config.yaml
d_model: 256
parallel_block: false
init_std_up: 0.0161
init_mimetic: 0.7
MLP neurons of a small language model. Each row is named by its layer, matrix (down: output weights) and neuron, and shows model dimensions 64-255. Each number is 128 + 24 x the weight over its row's rms, rounded and kept within 0 to 255. Numbers have three digits each.
After each neuron's rows, "fires before" lists the tokens most often just after its 100 highest values on Wikipedia text that the model never trained on.

L12.down150:138104178170096145138120151153102153165102159114155101131133115133108048105125140118169118127129103122143110146129122104094113130135140122101134133112144161067120091099163173143154203158158127115113137164120121111106107109155087187158120142154146132164094150098176155135142097147093163121105147114122078133151130131134115131143103113106136159087169113128141112137104111126132130109162097109096136151115183183130118158112105110122105127110160154157134128119144141158101144134153100082077105097154089122144101091104113136115106129115152104148114094130142147134127110146151174131
fires before: "|", "\n", ";"

L4.down250:172157104135108141171116108104138096145138136139163140080111130108135121125122185128132110125133156103125129121114150104127086108119162142117164118167112149111108124109125113141118145104124133097134104113120142127104144101102158106111148096147084134127095138146136089122112151131111143094103110145136136110156162113109125107163116098145144152112125151118143175125126107127213131163118136121145165123139184172126100152135127094151163114090078129127138155140125153181140158085159073094155126129149086099113174139113164114131119096129090091133108134140107128144108132156166130174
fires before: "\n", " ", " T"

L4.down864:071105156093084139159149122154117142109106163169083125082146110127114089114139171089121135126155113150134146125149133158110108119146147108091141086135131149114122128122107185084103150096160122128141108135120114134127098111134128141164131142131158156161123120112142103127176116120174141129147129063173129140057132117139144131082111161127124106093083130157107135152120135149133135084106080113115108093155131084108124133140100144104112075143149118079174120139102108078123136142127129136150140158121153120171122097121097136115128137109081160159133139155123105158120102122165148124
fires before: "|", "\n"

L8.down721:162135137154128122149121133058079105156139154103149143140129162160115129167109116122127133143155102134147139124133156137138139159123104119137187124159120131168152137118118124139140119146113140113151143129145139085094111131133114042140151162108151111099146126170075153126143112173127142121122150126120139131125148145059101072122180122154137141123095165148141091138144147093103124152091133142140113124163116095092105169162130111129098106134167106143127099140146114138111119148128137166143100138103154181151107120159121130131127101136115139125129119140148107149135120140143121122
fires before: "ce", "and", "an", "ed", "bit", "il"

L8.down237:126156130143122169140122185149173184119123143162110099130140072082090171153093110142147127153130162159112113139121099094097148171145110133136146089159125124102147106126144108116113145131145120112109151123109110087150153147136116123142137133159117115128121142131125100113139107122118109137135119123128141138081129173128120109140086110145128132099149102129141095166116130127156103134108088181143131141096113134149133151127093115083126170174128166111118109160162123102122178125169137157141110142111093087101128072137104133164111125156085107113099121135090135107134114108133135098
fires before: "\n", " ", "|"

L12.down510:158131106096121141121174103120141096155138133150174154106160126118126140107107136167148114120145130139058148122156126128131135114118115145147140101148099126112061110157143090123142100149155171144102142118112120119108127146105099152094076087154133144132145138152110164101088073068141114106092151141092091154132119110106126125122153129137165115116141107098132138151126139171169147134120136120151134158119161149150164109154135162093163141136124135148112117107130119086122093095153106103123110131155115108127117102078137130126177091163140105112128114168172147101144104121108081188
fires before: "\n"

L3.down150:113130140091112153143137102154145166106098138149139137093128090118127101151138096085115147149114132131141130123163085149098128087130121101107160144114166153163094123139105159094130134152164114170113159120062128074137122084152086141168147133098180108158146148121092124097130110168158142106130150120150102099066127137115119137095122143118115142090127131144126099177140121155164144074094090107131114105144114107126129119119093140095126124142119129161108124170106098097118100140127108131141118145107154137196122123162091145101123142118124156169129107152109124163157141134083120131
fires before: "|", "\n"

L12.down903:159189109147139167121135103105126128110166152088143113126140135128084117150134168138116135129122121172063092150122160099137118157167155128102127149137145146105108113110134130114114100113102142115170154124074125150107111101143111133107129091095163133147076081097180132155128115150141133103155123103108131137129172137162108067129110136165129184095141068156098176147122124125144112141144124115155102127088153117114074159155120149119157145118131123160113142153150125098101092136101096128109103139110144107135122144122136165095132116145134100135129158139142140129104143146103099103
fires before: "\n", "|", " is", " was"

L12.down959:164132087122121113132122139152135152082115148092131147169084101090128145108145148142154114158101153129142161104119133127122133105132152133112152110146159095154118095105119128136152139136123139126123103127165175136098091141139167131080120135107134115126125101132129124164141093153095148166098102115165108134100097123152101154140117114112156138111125141104116160094090118108139121125141139109140122129125142123098136159151098092108137047107137124111098128128136117142084153104167178140144076148079106138122147153147155083096161146125147154161138133155113135151161150156095146132
fires before: "|", "\n"

L3.down550:095150111120156168126124097208094144127103133121113159141167096115135166113152184072136149130145128113100137126102081121177128112128148121147130167122143141132110123112093119119129096124110133150123130105129156120138146134178080132165124144081117116136095105100109124185125095145145109143100135127155126093093145131139111136100119145127102136118125139115125096184123113138141119082105138094105144153146144114168121137136111132102139097157168144130149126171099133085104178146126104161131119143104105193158109147136153122126146115142076103179186124099144159126112137134123148140
fires before: "\n", "|", "-", "---|---|---|---|", "|---|---|", "In"

L4.down337:130113121157072126127095167129123137159161145117161115137155159176144180127125122099150081128120141181149170097130135113122118125127093142132117148106122107124110122157170103160144139100121169113129164147136104101170153071151133117161116137153106123117126131121103150135147133143074114089101085157126149132145136137114152127144135147134149090104106153089138143136136141093121089105124171131142108116136137127114104173142093140154139112113139121140172112090137148124146105177152114100192142142139120138086123151122111148119099114102118147140080133144120117131137174085132112125
fires before: " been", "hi", "ly", "il", "t", "and"

L3.down105:096117136106141136120131159123143104143133103133170146118124170134173145144106120151160140088145139085146121111153077117110098120146127105102141144138095141096092166096139141136152157091138146163107141092129125136155101145109132113137155127127130080122154122133104118158112118127122081121134128114149117128142110117116104115150134110148124160101126112105111129099140113147124132137134124134153112112105128117143096168112160155129118124083101175118135121163129128190112120094127091108136149159175081037145145143136106130149146097080133173100106126166101142130175178156144111134
fires before: "\n", " is", "born", "The", " a", " ="

L12.down506:117130156109123167152140137147110144135116128128135135154150116121133117118131103209114120148172139119100100104148164107098159107150092107088167124122160122138149095107157115100157150140097090128152108127102158095127142093123127149124130124111116091142118125160219139138134145164090174152127097122138113117143091164148132106134129136112122134137181112098140160107137078161123113147128129127168137090164137135139067154140094107107152138131126146145107146140101108114109120144133141145157021119098075097174139106133135187154114133100101105121121131106138136144139132153118133137
fires before: "|"